From a checkpoint of a small transformer trained on Wikipedia: width 512, LayerNorm before each block.
MLP neurons of a small language model. Each row is named by its layer, matrix (up: input weights) and neuron, and shows model dimensions 240-431. Each number is 128 + 24 x the weight over its row's rms, rounded and kept within 0 to 255. Numbers have three digits each.
After each neuron's rows, "fires on" lists the tokens most often at its 100 highest values on Wikipedia text that the model never trained on.

L8.up789:098095120109085152135121128128096120117152149114116100111110112131143120134122126083152105092129172130144128156139175134154096128139133074146102149115079136138148148133161098141130157138138155094165153192134104179130119158133164131120151203102091106131105138111066112098117197148139142133156146102161122104117086141121108148087135134162103171163147142130107132142132102131115158158098140089135136157099129101130126114129098107133120125178130101164120133136077111152140116125141113100120103127106103100114107144151150142155095127137157147125118088169085117147132108104099155154
fires on: " |", " in", "f", " of", "c"

L8.up1852:178153090150153110134086145137117119094185154146120140108133133149095111167109101090134082122109100096147107136125161102146080095166121106139137139116098130106100137130088125175072105136114153132111112133143129086144122100101099111147083128182134173130146131129131125142143117107110069148123150140109175098110130159109098122160131070126082144143140144115128120137127162114126108117097112155121109157124130116113129129152133122135140115104162106138072125131118160135136114150090111143104135120126112136139135156135165124131091150123190131120130122118122163121143145121137134141
fires on: " De", "==", " would", " 11", " =="

L8.up899:107139167112139126129100153106097125075171126136186125137139145107174116125114131118128159104134122084152135148168139146136135182163130148154134123147171136118142105148123146142177129139114132126103147116099170148124126076146120162164121102170148099128100098104162109150114094084128151124117134152170123134084189053110147144128132118110136113131151141159158164122181095111114116123133115099144134137104130150130120098094099142124146114129112131131119067126095092116120139142111096108092104102099092133096114088146154150134140159128161089150160099133102129138148116143130114085
fires on: " of", " to", " in", " |"

L8.up3155:144139145116139140135083147139148137104115113119180166119134123133140096123119131115108128111110147125161101152164093145139097158147112132125139096154104136148138093122088123153127134074131104145143121149138189106143127083132099122133157101133155127119139107089101151078104085129092153108136125109127114154124125095179133130130156177127181090130121138117113179143121132093150114127152134143115093137160179133131134142084153134113132137112148145131152129110115101138143134112128156089117098112138160144136123112137219134132127147133119139107121124160127131134123153114140128158
fires on: " |", " the", "'s"

L8.up1212:122108107121137105153175167099087161109119138115144131104158110116089147098142127146109102110115117109098133144121136122113096112106106122120141151119148134143138126121181140095149140192132113144111129143105089119110123132129149150116139130116116140163173138125109140169102127172113153093144124146117119166099126151128141133156133160146149147152122115142115157081115156162118116144142135100120132132125109103130142137094133118110153124114099098102086125130160170149177121110118089131141119149109131159133144130105184142130106157160133094134093108156100135142107100133093179140
fires on: " E", " U", " O", " o", " over"

L8.up1149:123115097162149103100141153060082109080132095114128124092133117121124118113174096139168130097163122128103135124123105181118141121113093126146127114116120132082099115125169109144136120095141115153127128090128082086090164127158165096120126142127150142130100104132113138105107179111120091138152162141175085131114158132121149110122135131141126100118156146173138115096125136148104153115142165132163124160095126100162100164178110113121107112145153092137105131149115102122131116118152119110134137143134106138129085088133152151133115108142107146145185104144121159120198158115101152127
fires on: " as", " in", "/", " called", " season"

L8.up3529:107149128132111123158157151141102144113174128100170152117130129124120141113133155116149161132078098173145116128123136138128127095137122195099074172111120117148149160103102123169094117100108120116144130086144163141109101153120146142128113113142140127157139095113120106103100094125127119145078127130162118132124077130131139119107148132139118125149154126163144119111133149058140114134120131116134160108112114120121132111110102102103140118136108149157141122130112079168148101135122133117151164136090166113121107137121121145103093082111132149137123129165128120108082161135100107143
fires on: "\n", "|", " film", " |", " series"

L8.up3157:147137123121096118113102136088122190089109144164124165173139084096153159116120153088143092093111138094151163144132172109144129135130113185146125078111183116134142152113133131126119136114120155160144131115122106126108153130161110148151139097117110140113124113128118123079131152160118148124125117146128094147165140159136152121062133132139135098180122149095121108084126144118130150096117170108128155110168108105093094120148118101117156130106154162143133126133135111129151098140144156117153174135119134148087111093114141161134093133122130120080114129109124098147102121096150128104
fires on: " to", "as", "m", "t", "s"

L8.up3950:090086121146138074112143147137121116122130109127076068128129139126103127163130132140149123154131116133136126178160104114131122181128162075129129096160078131118108130155148138126109086147156123105123126153115135098116136128106120176103088111179131111165147154120135137092158129101136129155139118130102163093108097130116099126105165093155129150142148107076152109148121164162149115093123130162125124123145176122102085102176153114125148135126176109155071103133148126119124139121110140148128140111162155163124116134112126121119090118125137103180132130100106145152135053109124160102
fires on: "i", "ib", "at", "is", "ant"

L8.up2090:137116121093156143150164111122158097163151122148141132097124116127150115092114139093134139116100138121113138137107156118102165103124135076147151167112129127122120082155146092069130159127137100107116135124126133177089145101128137129114100120135102130120115150155134112140146109137094119106129123171151151180159119120073107104099083126132171167123166120069143113166141128168137123096150157128119136114127124135138123171093106087106122152137133153128122106151134119087141132124148124123121138142146144136073180169076130156157136162095118103116150106173097112133141123094153118163
fires on: " and", " or", "\n", "e,", "-"

L8.up3121:135130124138126102126138106122115144140087108167138135126103113111123123132117165078121136100148138130136114108140112159096092131151154107113183154120175098100138138171132114123117130172163102115135143135153134114099158092207144117115179135138139135082110112203119183133108142136124086130146143119167094131104134133137146132168142123131156161082145120127097165124178133111110107110128161107141130117161118160104128119118090134137151140127125100167131112100124144130095106101137131175165120104109124172152063092067071143154136153129087107107131111142128158158120113119118116136
fires on: " of", "==", " to", "in", " |"

L8.up913:122100119157138159128105141148097120066172087157108121107130164133151166125140114118142143142113166117104114149150141148125113133101141103145110133142119108129160097171136123155151102139128110155135154157125123138136126123112106142105157122139102127158113131129141128097121128106139122124117160102159142117123151131146124135097129130150072116089117106110141199110131091134120162091129107136128106130163105113080115125173120126159130121169156108142151174087101110141135157122150101151139121133105118128128103095152077140131125124123168144150128135112133121153086134139132086109
fires on: " |", " of", " similar", " is"

L8.up1077:145150114106152115142144125170122116126140065121145073115165113144121140122130154135129126144132147146107145165151119113094139129100084147124141153172128147118150069168158149154149112113102146069153183086118122117099096130128124121115092135117091134101156160101111122144125156138142105093124129124111133141130138160100139140122156105138104118131181200109117160141133122181123071178145133144099130111111118171147163162140137133127156135162124139155109124132123103121126117114159121134128087118115138123164119104169101093070157170109151133109084135133112102146134092152119112144
fires on: "\n", "er", " main", " than", " largest"

L8.up1512:115152141121102129079165145091121118096126122132147142109127139090129157120145113111121137138125173135123094119121127136169132122123090088121085120106140131087089144119148107148117137118164120132140125102127111095131126141092137105093120124153108108096134096109116111134122124114145117122109130168101130145115122137139124133104187135119144159092130121138128136150167112140141115081110129088114125160160130114110134118103153162093108131149148128153127128117138090104124106092162136104131186092088119141116141115167129153162148122109131147108165148148139137119136151176150106150
fires on: " |", " for", " in", " –", ";"

L8.up24:096131145102138119120138127143101115063105109155132098145119100080140104126141137114095138089148134116141134114151139151103144130153121156113110125146128093115152107141163116146126131112179133140111109137121088095121123128156138121124138168123117149155143157108108144119134146132079153147125098127140140105114148158152131163145156106105138165130133131145135139142153155116126134120125105099124078121137134175103090108114145124139130122126189157129105166126165160184115096105114149095131146087136149170088131125098151135136083151166162129129159151175136107103104103096113142129
fires on: " the", " of", " to", " end", "s", " on"

L8.up2593:168157092134105112091138118126131121127157114128149143143141149127093149104139139098143122147086124134106115146127134126154177106106139197114117106099112114168168162143128113129104129114132104149101144145139114113134140120145093146128147116162111141145095141092170128146177105173101134111110123140132102174101105138118121140125148155125170159139101123134139157154135088124133121109106149162113169124128103162145094187164097110118168118138135125128103143126114140127142137130128088120146093157117132175111125126094100145141117118088132148099135111161114097062161125108117144153
fires on: " and", " &", "ert", "ow"

L8.up4094:148118131118153106153110157150152104083144115075175099119122116124123141107113184109086095114147120150151084158124137172150113132099116118109154113122143102125113151177069147146165142097126137126148181147119173073127107117132124152121111110152125120154134107097114141116092169109179134128123154107094158095110152141124136156125130111107146171115076146083130090142119139153148119093144135134115123104106143101143153112151136140103103143104141113130174149144164122112148118162102143073128149104163128131091138143161141141165089149162098139145141098144110146119097100127113107111
fires on: " -", " of", " for", " on", " \"I"

L8.up1441:159123076130144088157120122121129149160163121126131146117103125087123108134105112112158123088120118127089137120121070087126111113110149136112140100156112155107097144119144153149135103143102169141173127178137155069106156121110127149102094142156090166116136111118118090184164083133107117135146157104134136170119118183099092089126118085142130152089117134145152133149123160133141146142115125119110143118148117127145129148074112111137183182155110094088079104103177094144123102148126135089112135101137115176125169105112119155103151118143112131090145157068098095104111161116109130130
fires on: "==", "===", " career==", " ==", "==History==", " life=="

L8.up289:143115109118070122127126133135128096128145099109099094113143131121162095140097082066103142165133161153108141142139145125133188114118166137088118133135110112123141195157120128113154118147146095126139125130104125120106106113114110112121138144103111136142139102141144120144171117136138153109097126126135127153182111128112109108143067141112134151111108110123072111164121138134166089151155118165135151122177094131129092105105128125100137132138136101117129154120132139074151136116137141165109142123135089142099203105096144134125172143103110133115122178140142105167158105138142144143
fires on: " and", ";", " |", " or"

L8.up421:153135128132119089132118079134175150121142160102143135121150152097128141137075170121151113159124126108117168119105121098128138160136099115096105149110127111105112114160131101151162130141139155159166133165135109165075131183088096182122146129078091162124142123121126128189139079099132114110094126129087139135097057150136110136115144141155162105170125115154108103169087089129130129129158119109137135141096096152103110133128119133109083134130157105146146138108148147137166104121144109112144113083158122119128086158127155112160134143106110143132105136109147115096149133114149182133
fires on: " to", " not", " and", ",", " |", " can"

L8.up1028:087134110137186127146157074135150109135135067134168155130094127121153154104126126140144139148132128123109134104138106171154138115155158179145078142152157118092130140127101139123160133125113098126184156105107156103132129161099105139111157132119109148121105130127138149132108155113147136107131125134157128134091122120133142140118154106158128101152067084126169143083107124145094118118135168130183114105143109115097085107121124112117135136081151119171189112125101107126151128120163126174104115149125146142112127154139114128146158131166106108140120142104067125100129122161107116133
fires on: " |", "in"

L8.up2964:116075064131159154077148131133145130121106116165155121100164123123141156151111126147105143106139155151107079143133172137144122100098140101149129083152132140124114089160098138123124117107129168113127157121122129152110100148153137128136170132169133064139171130112131078109096139110160150141095160076177115138082096123106105110119131143138168158143186129092123109087132145148161120117130137137122137139124141147127160117132137124075125148131131132160114116119126124140169126089124135126170099133133165108126154123149150120131143139123100144111136124121116176076105139160140128137
fires on: " for", " of", " through", " using", " other", " use"

L8.up2752:094100109115171148142136104142146116126131076120128158108138130150122117101074099115135155141146122124128131118121123123169084132096144120148118119110128133118168139129126070145168148100119135126123130103172133121132175122132090097131152135157138130096151106144079113160148116113117081107146136144133146132155121112162160111135097162148116145171092079089090134144086092124093125116164143162149149086115153128148112108174148138160079110148129133159142121107106112161148154095135188169120139108152143106105122134140139131109122101132101047117110121114080149147117159148105149144
fires on: "ium", "\"", "us", " 1", "-1", "'"

L8.up154:088147124165113117122125137152134095135132141148159134135137088149084085118124164102119166116111125129125152143063139122100147119123169142128146125152135120096124105137153149125097158171126182147113157157115117080144083173097119116105140125080080113142117094127124133137150147129123109130128174137136088150115088168131120154126089118142140127128129124145151111128145171168156092110108121080148158149097119139126136121092125121123096086137104096104151124172178125166154128115131115087148144121153097137165151109121115127148114163140166137116096126178128133160142124117110147138
fires on: " he", " for", " in", " |", " film"

L8.up2619:077164123117146105137127121133113088124142109129173112141088150097130121133124096136096068114141125162107154115147115181108117105158132179177146080145117128132088122077158126172090157125065144166096113164152132132132121118153134141111150113142088112119150088114149142129089133133149157147104156148153107156133132129158081183106170136114146108107174131149115175154154093133111101124157100093137156081121110134138175143099132124097118094157163132091124137178131145097161131144107096143093138163121118122132119100131127137141138133108150120149167109139132130123138164150155157145
fires on: " in", " of", " cl"

L8.up714:172104152116109086123105088191164144183184144091109136142099120123146122091107116117106125141164150128123052111149115091105145116099138199126124154145082111130137157164123133165120152100117109146130145097127121169109093115123132102172141117130138137116109143116138087084152169160119146164136095109166139142147112142125137151125157106168089129121090096103098118170164102075108101118112154114120124167127108106128119157134112121140118113129104102164140145103140148123146148128190104163142093099126127141155144136126133170123114168137131125157121099130119142141087117122114072101
fires on: " and", "'s", "ent", " a", " great", " &"

L8.up3855:144104145115148130140176145116133075099128120098138141128165126133117132127135089123117151157120107141102138113124141101132108160156117130132118090110112118108112130138085110141143167115139150163137156132160172115105089140155134123175163113115105101131131123130145139107142098141139119146148137147139097124165114123136120135146146151130096131122151116122157140115067131113137099078102158098107149168149106130136138084129090165134148097128121115142195109154153133156128112088121072189106165132167126130144139107152106114082125131134116154168108121103121142116102157141126157144
fires on: " for", " |", " 18", " of"

L8.up1328:174125099124121140135107119117103134121129140162079113091148109092123089118135082102134110133159128138121141129133141107158108101100166113131129126116113096174103103130160105105107126115170105145121110129126083114116181125148152151154116082094118152146106127147120085170146112118151122110132138130086088086159133132129130165137114142106101119130123128135148092137162127153152162078102113140153162158154102163113135125109140123098116113113099130138120141147147144139151130140122118158126137133160139152097095123133121171130115155143171141165136102119116096082121098159108133155
fires on: "\n", " an", " in", " on", " given"